Part of a small language model's weights.
Architecture: LayerNorm before each block, rotary positions, biases, tied embeddings, attention and MLP in parallel.
MLP neurons of a small language model. Each row is named by its layer, matrix (gate and up: input weights) and neuron, and shows model dimensions 112-367. Each number is 128 + 24 x the weight over its row's rms, rounded and kept within 0 to 255. Numbers have three digits each. A neuron's up and down rows have the sign that makes its largest values positive.
After each neuron's rows, "fires on" lists the tokens most often at its 100 highest values on Wikipedia text that the model never trained on. A number after a token or word is its count.

L5.gate257:110122158131140119059078097133184150185104181119142133124120152153157076121153114091134099140111113145155123144117142182125086123127084130160149130114101137157157137149146124120144096143092113136144104150111105100099143069172096153137144160129146128171106121126107124122137118133133146121071151141098130102151100150094139127123102118103145138141133085110119072165125121095111137122119166118130124098129128164114181082122128134102103147153120103131181175143112111128119140106118114095140128104120092118122126134147130117128138123107117115144134123068131107096166137125095105169168108090125139150139148119162134144142117150125128160136152089128141155136109097132101162129120109129079121148164138178137109097079152132132142115097122140105136092164170173118154142108105095
L5.up257:138118113125171128112131134082125132089089119138134148136148110163120091117110137118124138125135135145136146098188109111128123097143128144118152099158140125111138148112113114158146147126093164095186118135135126119122089161113135143127148114138096122120148120140148098073142129128107081142117110143128129123157117088136106133125145090140168087134127105117153153085092091126147124138133126144089162128063139144123164106128123126116150144151077152210107096092132126113156131145163138179056072141153112121112153128141138158119114120102116128091159158100125113153126155081117129134126121144149168074165156116145172148158143109084155100133119126107134146102146111133096123150091115141155118157113122135135140145157151160104117106120151097101115113145115101138104161170128127
fires on: " was" 29, " had" 21, " were" 6, "1" 6, " –" 5, " been" 5

L2.gate189:117109128145137090141165154124144141150148098143139141179129131123164126130064125162153124093138125136094113093156113118122145099155154125126089148142138145130087101131112131132097102133114095107121133116098180120106122123147150123081105109132073131168159148105079103112161157146108119123111133146189126111082109195115084130090136090103140081118125137142121128131118122120147131153101158089112130132129147138104117136074155144112108113128109137137099124138127112125123180084151134136162083123147091163084071102139099093142109117096127156139140156136199144102105143142162134152113130071142101109173135144163154165132103107125129125111117115148136182115161147133143131147100143096138110155113187121143117138126151102173113127167140109149148095129125121104110137137160114
L2.up189:132129121134139136124133136148106163109096100139161140145147113132094136072136142112089131166113145154151157122129124140118151129086154120127145156121126099138157138116124136187138083151127120142150144121143149131152116130155114201123081098140111168053101134105093106120115177128124117133164134093112135143140133142139114154111156150123129119118138146136110082194113103114124129116104139097099110116127153133159118143116156126118061138142128139121116121126104148134121116092114084157126117156154120188078111104147126130112125148131126128144116166157128088143132135192118150100163110142135114117108149116122113115128075130107150134145145147096113102168162125151119171154152072089117169136123157158134148134064122138077103121137160165156118110115157139100088180161096091
fires on: " more" 37, " much" 15, "a" 9, " most" 9, " less" 5, "ly" 5

L5.gate761:077114193176114132090117134068139090129135131102143104139132152099091123142068141127113106127134133142086151161126179130123136120113130123127141103118126137121130149137137082129139118140131119092111123131138138108086116090172111132151134117136112136114139161120168123130118085120123176155106124130146145150076125105118116076128133133112106156149070171172111079119199113166132109114122114146111134123111113108104145135103123071118109115128145181099082113073087129152134144144161089118143118152125114126128146127098102106129141152141169093125085136105146156089123104122150134137157130153124124133187150104136169136112119170132202136099135126121103096117108133123129113130108119169166137126070136132146127150122153153101114104132150138123124109114160126110127141172119142
L5.up761:131125143137119105163135129083138120091126130059125128133103156131109158129114142143122143152136145155083172135153133096151104117092127084141119094140140122110129156103169141111120086150145131120129108103141177125114165097138134127125117156145129133127144161101120121114138136141117179142118133078117118106093097147096141108136158170114069156130080150101118117096132121133096136090139116158154145101097131139158152112115130095135092145088134171151110155073120151111121143174148156133100150145171088161141142118147130094108090142114113158115107131135108084093154125105140113148122142128127160125138145124116154148131114128164146106137162129164126129099136134147144130100106107137151155099154087157109135182134154111090111114131129107106129160129132126096132138157110117
fires on: "," 90, ")," 4, " also" 4

L5.gate724:164119172101138116159157116136157123116157144162124149175127118154169146109084143078142128182155087148158160140132130141129127116100126104117145102129150130147116099085115124147096138098167109107108113130122146158140160119141127137127119193134137169078107091134175157137125098164108113123107157161134134112149160151157151108084149115137073167147133087162086135116079111177139107137113144127103121104126110132132139145140161153091166104130143145117112156182134098111139113089143115139155137103102143157135118113118142120152147156125115137150124112129129140133101165117147124125155155167175147141143155102146125108107140137157123150167105086129128148098146097113124108124157139144110114102083133082129134115096167126147153141129135135174155132086115148125167112118170128
L5.up724:144129120093134093148145125144137069132103130148113110136095154091124084082160059153135149115155134129125123128136115088159101147160126163136130140131132136134101091103144099125111096093112122100108130166098150119091144187117155127150126160155180145147156164095139095084084131118144124135108158115140132136140102136125110126106101102098151147136125114127140145105157173084116139097126147110123114166123106075153160136099108142076144069134122154094114175124122128147117146128050108119121113163089170111142160158142103148116130163143098105170147118180113107103139137136174133115113114112109150140113124097108091123109157166149165161127182133098145154157110125173090140157143086134128138159117154120120167138142124152095120151139123104126120139127166117178129170139119123
fires on: "," 32, " |" 28, ":" 8, " of" 5, ";" 5, "1" 4

L5.gate627:110126184097107112082154121125182131149134158106129090131126128098094166151113146108149131113100093139146159095148140092108121117100128080123100127108171141125152080110134113157102126114146171129138098116109137133170148073134120089176117150120114112144140150088160143158184143116138109144134157123127132115135131109137136087131099147133128159091155144134140079146098136122123170121169126157154108153140130078094147091158158145171117144106135140129096147123157145127141096134121071135153133123109099161156110137190139153115171151139155130142129129103100158094111145121114122144135087084170117159130111111074139151125145152126161129099117102131122078093162093109101125081088115141112111076079140138147113147107116116133130103102132122116121111101124166099124152131115123
L5.up627:117129130176163110103165153142104122157092184072094109158140144095135146120117117123153130152103145146143135122150118091121111116121153121109187131113149142088152125124146088124138143109116111107105131100095140121117171112111124165100148118167129114161164161084116101091169099114138141084091154142131135138140142133153121118136158123197165145137115158141060130138127137140077136082137130117100106127140148119125135137142128084169092177106147117153086095125121130148174129160144159072154125124149109115135147140154134116099132127147137114152135154071148144069121121111075129115078114136139099133152104095097118140128118133144191092121124081108117111092122158106120132130094099109177113144124135144106183092120124145161091139143117159121105124094104130099107107074153138
fires on: "," 91, " to" 4

L2.gate832:148110129118125151159139126170140147128128167086149106110125100119144113177092128164124125118116115084076154140147141130124136134169143165101099136118171135104096124092104117114088114098126123166108143117128129133194112131096085141121158125123113138115154106113115122158135109122101128090136103169085134143082162103160116150137144173144147151116146122142120138139104137181143164165142131138133071163115137108145111152135100138150150164124128152114169159124151140149117083094153136096131123107079140101105074123129066117123107132094154137173142126157130154145129130129119118105162111118166143149187148122129150137097085122121127134155109133201150168118140123132120157179096132130125136144094132106145119113123118130135133149118137110107150127144113127148152117099114131
L2.up832:134140104119112146133116162141161187116132122107113135139120121087133130145118094152156057142088099136142155096168126075164110106128113102112085120096144144119118107121143115146160109060093078122108130117139115118130109159132108132128112135108105119117161087181097120124134129141097144147138147097121129102132146156130119092147110152127140172116101149120158125128106124155139118118098144148105111124087183091162114120130137154097084129121131156124141180156116115137123078127133097129128110093162098125094183131148128147118137111144099104169158141124126096170148128111134143126110117107133136141119141086110117150102154114130128131172109178081140153148103121132118119148138106154106148104150111129149125115134145140175127198149147182113102171151116134139149143110120167
fires on: " in" 24, " character" 7, "rit" 6, " Con" 6, " trans" 5, " rom" 4

L5.gate806:096098133101117118164131155107119151117127128130131097136144154132109139154140152150115108125116095142103198144161131134101113120148138146116141119119093084144136074142123139090143154120146108163108112130113185120150099095137097172128121151147166113107132133146147114109123111157121136107152118151113166120104152122112162128131111160176114126090099149107102128106161124138106135122122110141131107112154153149132110111147107119137144123168144133114093141111103171123156138098159148137156146141101130138143132166115142105141151120095101140147120138136143160098110125110176152088110079124138052140147126123093180140133143121167069116122141132147132116122153132159118119114070179118159135107122188153111155129140156121130158113149157100134138126120128142135149127108122109
L5.up806:086094132115148088122099149167118111148128133121104116112106172098108087090097116157119151173115117153109114123082141126133123078117101134124143133156143110140115150130134107141104123133105131123097130134155053145161125130122114120081115182134137132149122139071118124137165105145150077126144103124138065122160122173142149123184131107138089139139110125113130090121143135148148157134144142126102162164137135128126161103133164115108106112105091100146118135125105121095110116144158101118139103148155116145142154103091118108104128093154105132118131160162134116088113099111144107119125118154095158126172126151122111166105114119142133110124140111151084148088133142151122127160148123134171104143080143121143091143140141169125155102104164153076162066115156129156089115199164137
fires on: "," 54, " is" 28, " was" 11

L5.gate40:146158140123125130119123137138124117116105156133157139173165170121087161158111148179133122110143123132132130128143128121119102110166121157141085162100129129138152131145141137137166115106099123192142114141160130105145108110184122139111136117145107089112123129103130129095144157113144123134168156132092130170152118104129091123139202165090171148165162111149120151085131091145126107128122107157090168191154155147124148148139157106102129150116107137119165121083075125117146151109123147157148134119147114118158105102153114107132149103113143103161141116139111103111125124102147078135180143130126112151128126092127130138147119119125184133110130102142102076129104177124099108148121175131109084113148088108122117184115103147105116143116122150113143132113102153150160130118107114
L5.up40:153173132118119116161108112135111155143102113146157086142164145137084165170168131152147098094146127134087123174115103130126128156171133145108146109099160117114140132090170117174119138111117133159147074132146104121170153128185098151072180151159127130100167113151116134108082149113155087132164154122160126108136117154119129088139155095143086101148110132123079143128080104123156130131125132124128172165114103126153163135140106098139144118133153106120170120162102117144127155185125152118143158165165109144142152128149137127159113091112184130150123119130137152179096136128133083132156114135096122155086139096108118123109101160099167143128131122158129169141138141145122143123127125154110102143126110128114188117105161117092072112079150140128097153094107172133117149129099100
fires on: "0" 33, "9" 19, "1" 16, "2" 15, "8" 13

L5.gate951:105147113103108128104127112102107126154147154168105163094153124115130125139115132165089153143111145110133115138110188135102156122151097106167140118142157156147098119120150115118117141102094131152114139164164117132164162121135119093131119099115106105128119126157172145108134160140087127156138112141123125114140104171118129144159138151143128130133113139118163138128153095085135125095128078135139127109109164098155114136151121081141133166134151082091136147167136085100124075151110148140109107096137131125116114121119126156142088163105099146142124094109132130108073112140156176139159148114136153153135153135120121130106103124157129097121125140188092140086193145145141134137125120146115114135132122097113145179158110115152139145116086097122134116077084154135144107119122163
L5.up951:157148122171153131136138168143152108110121113124111149104107104141126159110134170108165132140177136104165091133127114132147129160152135103126146124153103081154110130131156122136152134148159077119145207100150097117113138113109182102100166138143116115125075161087120114113147134123100147077115095149114129099169119136127092114128098131114165137141121105119094135110086125144133130110163170161115096113118146142141145138138158139117167168113121068129121108150108168099134118126150146141160095096150124135148139136131147112168137118090133137137123099164132124137154107125154122161130092126089139140162136143126120108129101114147130116183111109100117118101169142123144106111061107139103114093129111114147165132134105115085145113122134133160138152150107134133125146077144126
fires on: "th" 26, "3" 13, "4" 11, "rd" 8, "6" 6, "2" 6

L2.gate995:160165112124141168166097154144140147134120169103119116125067112147110126145137108122177085158164114134114114123091115128130132156128111142085119140150156160109142108145061086127133140150152123143128136064113103133101154107127130106173072129143148122111113126133117098121132162173088099085144163104094163112173098151119090129098090127104129114131134106136104144135126120177116127102124180168114133123162156103149131120170137147122138164132111134119159166135111098136065172128125142157115147117121135134100119140095170155146144144125097133143084132134128178122133122125110087136142158158135135126109146130130104130115123113086110092105163094144101136075134108115127110126066119122143145132099139137113166123111088151160174098115129130099074122156132122157155140104071140
L2.up995:208148118130145106161111135118146143125129082115144190116091149139137108114105112141130126119153160132102180077124132095137170150149105183123087148156103146084170124110125129148163130126116062185134137115151115111123142115123120127116097136090134082133152139136093123153173151134122153106135139152114146127107112139100116155089120136135140134094128097131106126142140159098117155133135120118124103123147115149132098137153106142107121153095125125133140120107169111116137145113143169135082126117115118127129136139169158131120160146186135154102127125083173147084151101160122135137162137165147179102158105166110132125132127107142194117168142142124129165114124153147111125095113146160135131109130127189126109136124117104122118086107127137141137157156142118119129127138110117
fires on: "2" 17, "or" 9, " in" 9, " of" 8, "3" 7, "0" 6

L5.gate332:126147112187173089144168128133154160120102105147111165115177148158093131140097149100128113133141118159151125150153154143135128124148137130101133110087141080114138151124129128135112135103158145099128119127129154138109094143124127148111127158127142174136130141111158123101111144139160096145118134143114100163140121162120130148147099121175150123086125102126133144142147166151145113183128150145153123105103172138139147146163126105091117119149121115109103125090123171144137136159104129139126140095146109130166106140159094158144108116111107144115127079064150123128143161169116134096111142106099123129160132126089132105155099131191102118112134145128150128162116070134167169108126128173178173128086142143071177149160115118173113134140124106118116117092121133113162063128116150
L5.up332:126138111100181098144145109121136125123133105183093138135125123142112141112124094118122143154088114101120140109125158143134125144053136115123058182142118181151108092168166132159147138128116191120157108162101142130096128126157110135109107158110124092136136115115124147137089121080160135122130126120110075126132139177110112136141115122144139108121131116126130113116133139102143137136141121119165111084119163122134099113101126133147124107162152134129153128134121159161153157132107092140120173141142134082158144132134110152157127114112097094101111097133181127140168135147131122100139127109112128104141118130198126118166126154109093128113133135117084138112133109114202145121175113119146134188122112145135123126127145094137131125086129107140184141102165109123136177131136181
fires on: " (" 77, "." 4

L5.gate394:128106149127135128153160125111119121117133098126134118125155155118115106156135101158123132179155129117108102120175146110099095114157102174161089124082143112144149110169145090079064124130158118128107140131138184110140120124118118158135133116144097125110124081139126146099157196120087154160136147142139165128130145112154130106122128102109146142127100148112116114146108132126132143125124120080113086155128110114111124113153138098099134156133115116053101119126148165114119156142122167130111148147104115126088106150119115146106119149092128121119137130137131149092111124136128107116134134115134124086124126147150130147124142124152121160130102146126133131148111167101127131132121110164103100085140119103147105128164114156094110126160140122122109109085130185169130114134128151
L5.up394:123135148152150140119123106091106092173109139137129144132138177175127109103105118178114125156127096120137106119133160108149120153107090157143123087110134147136135129161157105139105156114140128118110139111099140180120126101133157121122122184162176132127082106112165135093143132143124103151104099138125151088129058084115131131140181113108169147135097155129104140116128112157131140115129143085099173122136106150152119134108120095079111128119152104153131175102069178124126136120121130121127082148102144134110120133132147083102120128082125133156186177099120125109138129098124119175101102136109142122134118108129128131131068078132131105151157098092144162139124108137145151160147140165149133093173118105092093138145117150123133119084129138151138126133135121138128112086090126
fires on: "," 16, " was" 12, " is" 10, " were" 7, " been" 7

L5.gate569:114129154150149113108134157150134114170084126133173138127149093141135095120139108105160135199107133112120120116097093122080123107119101131172148124160121171171116138127150110174162160128153094116078146135121098122128104113151108119098088173124101125154113144128113164130113137132117103129119110102137112143100099111133116146170108147119120082125149128095121148110138101124118124153175068114153126139111132170143174117129130094130102182126149128122103145106115119134210134144140148123125155102137133084099115147126116148187120118112101110133090111088133149140163187130144134149104143107127141122117126090186125158115164124136111118161115089133135181132136166152118124095105112167145121175113161131105194095136141111101127143136123122104131152155089119105108084169092113
L5.up569:155110085129084104116078098146118118127079134091109143162128118130094104127093152114118110155161126154181137127157108177130171143122108175144111135157116098145108119102132129132131124127113091147140168121131130138107151140127097119163157138132090120118141150173159111085159103148117147129117124109127124140135151134136130113143139118153202106128092085124157165115082117137090161128145121143076110105091089161099142174149142126136134121121094127121094121148121138150130103105129158116152124124150127115081163152095107151112171123108154124157148136102150135114090175146116165150155135184173117136094119144153133139154153140146136147124141162118110136140105148153112111096081082125084165129125140136117141143136107104170070160129129083137101160152116123149120130104163097
fires on: " " 62, "1" 20, "6" 8

L5.gate423:193131143115126109147118139140145153131144170123104127122099114112147099113133127155114142130090116156106143089174162130151110085134157144102125115126139094126143109135115099126164132142138152122123167152113078141143122088122154133165128134137164153135124160128113109138106138164165142184164138123141132119114124146114085159167088133174114132100137131138116135114076118118131119164135086121124109131117135082128136142118173107132134111129173129163128121139131121100127131129129148109116177150143136125144108145178151122127132089134130138115146148138104114094129130127091110116099132116072154144197183155130129120079091135161159139142158130149124128106117137167076154152119122123188112139128138151092133115088140143097107154100111159117109125098117132139156088136116158
L5.up423:133080109148097158135125091157152165164168136120117129119125096109153126104105114117115088148145129178173142119132153116116091196115126124151123112075117119086133110138145138177098112121130088173085119157136111122151124136099125128086126116106088189084084136136138142083157110132128116090154137098141148155099147093111105169117128148117108131122112098127102133125148075132121128156103126171136126122158131138098131144121096156165155101115122143133147142128129144082130127173103141157099143191111142097113130096128150192170144125126156137195145064150156148141168118129127092149116138153186094146124115139139157115127143152123102125112124118135124106112073080136148123087125129150123144147105144133145158099143101126127131113132161136138140075109172134185085132137159122
fires on: " and" 86, " or" 6, " &" 4

L5.gate691:104133120124168119106155131089124121149126131119136085146152112101153194114123133112119126142137109161151126160129155097123189135134111137128101122119131139145125160099126160155161164088096142103094109135103139146098082114108107111103109147127124098173149109157145166103094111116149129191120161124142122134126146144143138101160070165153092130125172135124160176152113136125164081163131112140133137131146159134133132153115127122121128125189100139110149114132149140130151129151121141136101123173122087116151120137159131107122143133140139098142099141092165117080126107138123129133126079097110157124093135126177125087170120161147113160125121168109124106137138159096095147128143102158105122161121124119134100071136092166070108108123131141139138106117125103129139099088151093
L5.up691:155165090123152163102116108151101122101107106094097135099136143099157157132141126144138144178113103125131151130132136126105109078170108161133139139157129134129096136143110158079086166126128137111100149154114107111145107138125139115092090151122162066123105139120152134112112099124146111143127142125122117170125148133160173199140126146092122162093171095086108141134128147133138130177127119116174125113136181137136152143146148111133113153141088099095124112102107139141124113143104194113131125154148107101108113117131121094132157113135150096095102128083157088127141125147128088133145102131104150124126111127132131131116113081134128122161126141125140161119153144159146159111151098133086140154140129131144146131158120104167134140136103129118105095153125124118150142096092162
fires on: "0" 34, "5" 7, " " 6, "2" 5, "4" 5, "-m" 5

L2.gate281:138112119140185113120127166151125153121120144133148111104144188081143124139142157144119120146153093168124140128149153145163156104121096156104115115126133160071129098085203155116132139131150121112180165140126141127159127166092118164129149117134136161138125132163120096135122149145122118140153140141160150098098150134155112144090102110167100102110086113148109123107111101152109193115136114139110142086095073161189129155136145084117162114122115161124147145088163103156118172148139083124081148098115120130166129127112115112136176163134100105149102132120098076157075135153097109097124139148139137156112133139127107107138099091116090134128127126108122181146125092131164164112140087145121154189137146103100132089092126150150119126128140134118120119161121137159108128101150114
L2.up281:126123145098138103128095128133135128155125116130158091083126131096127102067110119086144154172122132137147104158096184102139150160133142150109077127118096153121124137117150180146112161100100080133155122132141155151098108108105147145113139122099119139147105138151122103152151139137117120191172148117168128143161124147101097099159148093150170151122086162156099155118118115073134142126142115104177159162102139074183184136117113122150147117101124151162157152128161109123112145140148152144122124102138097121145163115129107121074119129108090124176128105116092138127120138128149093124118126110097115129161126148149131065112111085107147143126141179113184162128135136134158136119122091156149108104142073123091103148130112126122147151102128117118137136125123089133151127107090131
fires on: ";" 23, "===" 22, " of" 19, "k" 5

L2.gate970:184141129109126135143160149128145168103129144151102125136133127171099127158175116096135200068118118092124142130121090109123117128163104057140157168073150095096150125133155118083145113144178159159133148155114125141126128130113121120142117118154120161153133059131129140099132135126138124117128146135094121138115095131155139130139153209072108122101131120128103148115151147094160109155064100090135139151126128124151128151117147137098147172136163124132109123111140130128117153124120097154155126130166131130140156117124119157124156158099133106132125105108116135107159140138149102100143122089116123117167111149160137119089127130153082133104110154132118130157121097146127178146128109141123118123123128136072119137137137098148124133154155157136106088116097097139145114119127133
L2.up970:118145110094126126168117079145133121110160105184151121105136114168139103137146130126125150117130130107081135127135128097130128119163117095176152099116151138154123111129173167150145134144137150111128154174129119155122138167125173147141128151114132151159120130117169111127090080138121099096123116133104131143121109116160090161121087125110106112140157131124139148113143114116114131161121066123149155144120112129099140133108153134108146163116128131102116131147113142135170133142069105118159121147143109125125132148098119134150138181150161165143146133114151108111117128140128144129118127129145162128115135130115084119134099144105145113113136102100145086145147152142125148129142114097099116136085126114098155146132139127114127133113163148104121146146149141161120170166119110
fires on: ":" 22, " $" 11, "$" 8, "." 7, " number" 6, " =" 6

L2.gate904:106082103160128142152120116147156135173124117141099109161073156119142059133113142130080132127113129170120128121096118111132121087109163137128122123120132133122112115115128109115135087140103122175144132083119123137091164103087130165106118118153134126143116113112163103072099131089128151119163148155119123156152138114121125155114099152130141106161082138095123072137143105119109119124073115134129094066139153164146161140117126080148124120165111120107137143163123115096121137124072128120126135143154147136115151105085118110158153155122075133136124138060143138127147133141106147105121124120118144139087210095153129137144128100124129098187135155133118105146173148115148107127132130140177133104136134159160127111100118105127157084111135115137133158151135127176100137096098129
L2.up904:123129135189171118173112162123165106125140101124126124104116131126145134145103092130120123098097127149126130074114124145105105118112152135093102161139117118136120143073170126079202118177168110138162130159138106143112119092083101125110150115172139106148133098109101127102123112149100141159146088127133105138133139111127109135118146142113142136111126101131091134130144066107127123083123140136129092091146174160131198088076151100149164117125130133148103111177096143128138108135127156166159171106151140122136121158104168132121099145117157129162110142112099086131148172125122114129113143116141162131136151122127147107084145148101123123158136170142106137163114144134115075140159128161152116100111099117126133149123099129113111127083111137093110119114152177146098131110133127
fires on: "-" 22, " medal" 21, "b" 5, " Olympic" 4, " votes" 4

L5.gate175:151110098106100140133159125133138160091128134129098150123115134109152119155117116128108159137149107108118147156144138144102103097170120166125173127112075127141159174121079143146144129139136117119159138113140119130132138100100160132128139163131124079122120115135119141148116154147124110117132100135152187132127132173147137160121155159172143141102151095133091185135126077099148075191164146142139143147127121157180125124116159087141146146113183110120076122111166089142112146127079150117120106124139140088163112122113137145165121153102135094166154124096152160123109125117139120098155102146108083105178124113077115135124117072142117180114143102125132152136095105147151143077128090122131138104140100115145152163134089156121084157106134153165138133066133137130112116153130150
L5.up175:146117135125096095095112122155111166110163135144143138143175108112074092151164132138118126151147155115122067077152159095093140119115146127157117111115126098120157118108114148158130158151104160132107133114123113139121099131159101161178133139123109127138149113138102109161136140128172092130159133135156161097099150109130164144130105091138115143139140123152081177161139128110160100115134107140116129094110099171154126139097086098090133160128143171148155106122100110115132163135106187131117131105140139104122082098138134125171134093126134164181125127130140140124101124101103133130141133106120128110124138153106115058125127141159096143162147112108143107127121156163151133112113152142156118135119112116129132144121130144121096140143120139086152164143123102152089157159175108
fires on: " or" 17, " on" 14, " and" 11, " as" 7, " On" 6, ":" 5

L2.gate465:140097133119100088133114143117143127132126114166144135125127113151091108151121166127132135139169115138143111089110148137115099119129126126105126162110161132110091087143139102076126123092080116103118109117120124114122116126104130122170083104112115128114138160134145113127091129141119156137153122177146135154108102152119114102102123128105132154116154154113111143147080108104147139103126153177141148149097147147122164172147139140126187137095148108121138125122113132120088169149117129102134130141144170068094116114128126140155106041082152123206131113127126097157148185107136132124123141136128137135148130103113152172164118107136186165116156082120163098080113121124115122110149146106171151121138099137124072134150120131181144099145108151108124118130175157136105153159131162
L2.up465:149116105108113085085161174143151147137136091112097195162125146125117088110162157111122121115159115103161135141142118130118181151126158117145122168127108130154104125075116114123119151129109094170089095165126122164167095101088138142113103110127112159116132107111130100135127174160120112129126114140125133143153176127082125158137123064101099107077110150150117124135156150107106164134097185143131112129138100147142110173124123118118133158112179111124124122110132119137084156160123127119140125102121123120052134119135126170130142116115090145153106111175134136139117139110061174114129122167135127154149083155130120149143151130083116108106145110143132134090086142068139146126109079144127116111127137172114129146147147136145100073124142098104142122131153150121133138103168152
fires on: " for" 18, " of" 11, "ar" 8, " in" 8, "o" 6

L2.gate965:116116138128110126128111110123171119120131149131146069110139095148113124065124149200126149105116060122111124110138113170115124142101118145166102128144125142128128084109134138087183127106094112133107133145140128120182091114153139114140106121133125104160125128105152047086124122121128141141142172152112078119119128140129135098139093165132116167132122129090137128141148122121134183155092122129129106175129122130141142151144143080180157070153108157123103122162179128120119081140124108084163141094099139078126145151118092102144163119068127131092136128153131117123157101156136119130112146146112140113148124095113102136146124095125156137129106144105093113169119127139098087136119132141093117149094164112113144116114135116134096104145110146113148112085142156153136151149151085
L2.up965:105098164110105121099159119064132115085100081099144079147133121129150162148122150120169117127097109145087114104154141141137116103185132127163151115192089113138139087131122149117143161144101129112115116149136137104164156129134137107150139171170127111129120096192131085099128145124141129117153146148113087141131176113139103116157113136103097124143123108097137133151128135111185130144115143130151145142130121089121148123172114099172125118149109120144072110133116109116130100175117136062188119140098160137141123114139130122149124152115143106097099110119127129161137112145142127126121129152101105132127093144132133147147087186167149126115090140148160176113131098132144090115130121163128133154120113124118131090143139150127110119105058101097167139116131128116138131198161133
fires on: "1" 17, "2" 12, "-" 12, "att" 10, "9" 7, "5" 5

L5.gate338:163117153076146119117101155094168081134150133126158124078075131130104155099122157140142143205124104170128145133128126132132117137141106151122129138139124137133160140169170130145179128136160125110104099153131129162126171123145129152185107104105129175123130104133139145156097120120142058106154145148159149127121160114132113121155143111171151082143084137131136087094107089134055134139147090113122139134101140112153086143115097153070103100109139151136129139137106132134137132108099151121048123142132115143189137128143143161126154157148144121106170136112143135136120064137152117114140143114107093116137100141106152105105135119129123111111146131142108086108130111147144108133130137139109125110165122137121152118135132124137153106130164116161112115158123150097124141150121101
L5.up338:133158211140151153127145070142126083136136140126094096110109159105123099175154161141102139106132104100142173138121110157089128110118131082136136099110117109114131124121111117126084148132131093104124135144104110124118145144136156092139179114148164135114117142150097132142148114169109119101115147134119105125116146115130167127145175110135139169160110148142173103117143106169124134115158129141077168092070164164159185085119099111162136116136142133105120154090131116161153136099150131107088114122066116124133179111162141142104123146112120165120138161126149118128161161111143146146151093143074151071135142118150102119099113157129138127143127094105102132130128153115112124154129099094155176136143100132117093190104156110141133128119133091110144139147123135091138135130117154
fires on: "," 75, " was" 6, " wife" 4

L2.gate717:093155130116095072148137137134108152155148134114096119110116122137089142117135100059169163127131140123141136115148140157137127105126145146183139118127163109127116167109132144110164164152111129119119113131144175146158113102064122118114132171085116130150111118155129102076151094116130186115121166134152143108153087133139112114100116117122124124140150094136119147124133139121169146159116134099108112115131162157082168117158143134117072128124152107116128092090113138107166072159150133105175092152103153135119144148166129112150145106143135095178116097106150152155137109121167132152127150154130120117123130123165161123114107140136115085155119118113141167161112136180090137103132122192169125153150112115157094136130095141150091088144169129116097114096111115127111089107127111
L2.up717:156135109142140147110116146075084115137103072137148096123154156124141118131139158143101094158077156079135089129135124102088122121153121156084127121153080139134140129129155153135065127117132102155147123161062100122165155131165128162126162134144106129133116112104113097152098131094094130106150157120081076110145180155116109117136112135164119107145098140174145141115097148152117128113151114135144118144114067097108102130141070145137175132144119128157103099126145097148166110152145108113106168132137114120136130106088138114145097088126060139129110118148125146112140150136118085132135144103105173125097161133147125127126141147127100159164155128120154153120112092142141147131103093142150141137129130137145136118087170078127106128149143149118112119164087104112098119118132127
fires on: "." 99

L5.gate572:129066130101109105144100105134163078115143121119105170157115169118137154105103140120116141104126151145106170137147166093117112059097101103146148111102136130125118143126164076134140120075123128137109150132148152111124121127137099151135138071086125131172163131089154093154124127134160102110134111126107129157165124169123175138094087114137127145108118108099131071135139097162156126152159096120118100127150163098134119107139115137090119164151120117143091135131129118116131138126154078148117125125169144135148073148145150102121153136105158118136137120152110138142132161154067136149127140050120137115106140132118135137119131111117135128140102091142152107157133092107117128149101100147137111109136112119123161146127117152185101118127148103115122126083157124136159143149148144
L5.up572:116144118093165139150120106105143106115097147142134157148144121095175101107119135112130103145102096134155181076127159115083117158105135126185121117123106116108126156132154159098140128119114145078134177129107072121126117118150110120150161131168141111129124175135100110146122128105134111130125151138071175157120105153029123147137109166124164115159147087082119137147100119113129128113145094100173117122115130132116124121127161126136100067104119109164148169128127146150139133108106103164173117154147162125126108108157128100117102102123151137126127092104126094174102146132114107122092123112099119124114104141098106155141104127137139137099156130164134182100133135126128109142154132167112153110118095125137117140125113121118088145099100103125158116088154144169111117106108128
fires on: "," 35, "–" 11, ":" 9, "1" 7, "2" 6, " May" 5

L5.gate246:110087169106133149074119106137123070173153127089154118114070140134099135109133150159123134121124098116152145155183126117111110113069102098096158140125105140115080145103119160139130153135101142121115109142125134129104102146114106130135114125181130114096111135118127142167120128150151139140122142133109107107088097130154091141134125120127088144145125134157161125118111143128141145147129112110107128150142180107100161136143102138132127153124117117191113118123145112195114130137111141094118121132130106085126163105157134104107139059137163121165169120140151178113150138149148090139079155132152170130122129113141129164119140124132113094085133098123140159128152121148129151123110136157152128148115128132141109107145133166168108133089115135139130107123159109104157087138122128
L5.up246:158148120138132142161142118138125159116082137155116155137127098120143167159100083150121136138115144100114163119145138138129137139122198122134120160163172119104143076137149098114118157116157126124092149118118145121136127125143134128137195157211138113135101157137183122102155134157174117120106138122121127150093119122092132098109120177138132165133089156147131133117157167178113138086054112156140120176136133104082117118150105148165120123127095106141139096157122128137172147107087131074124097116115121132140153092127104145111159164103157128134109131117143142146101129103117142122135114115143096149100153137133144135164097171126199137125175121153156137116158130118128135124104126118091174144098102129111124144176101135157123174086088119142147105099140114116123158128070118
fires on: "," 59, "\"," 12, " by" 6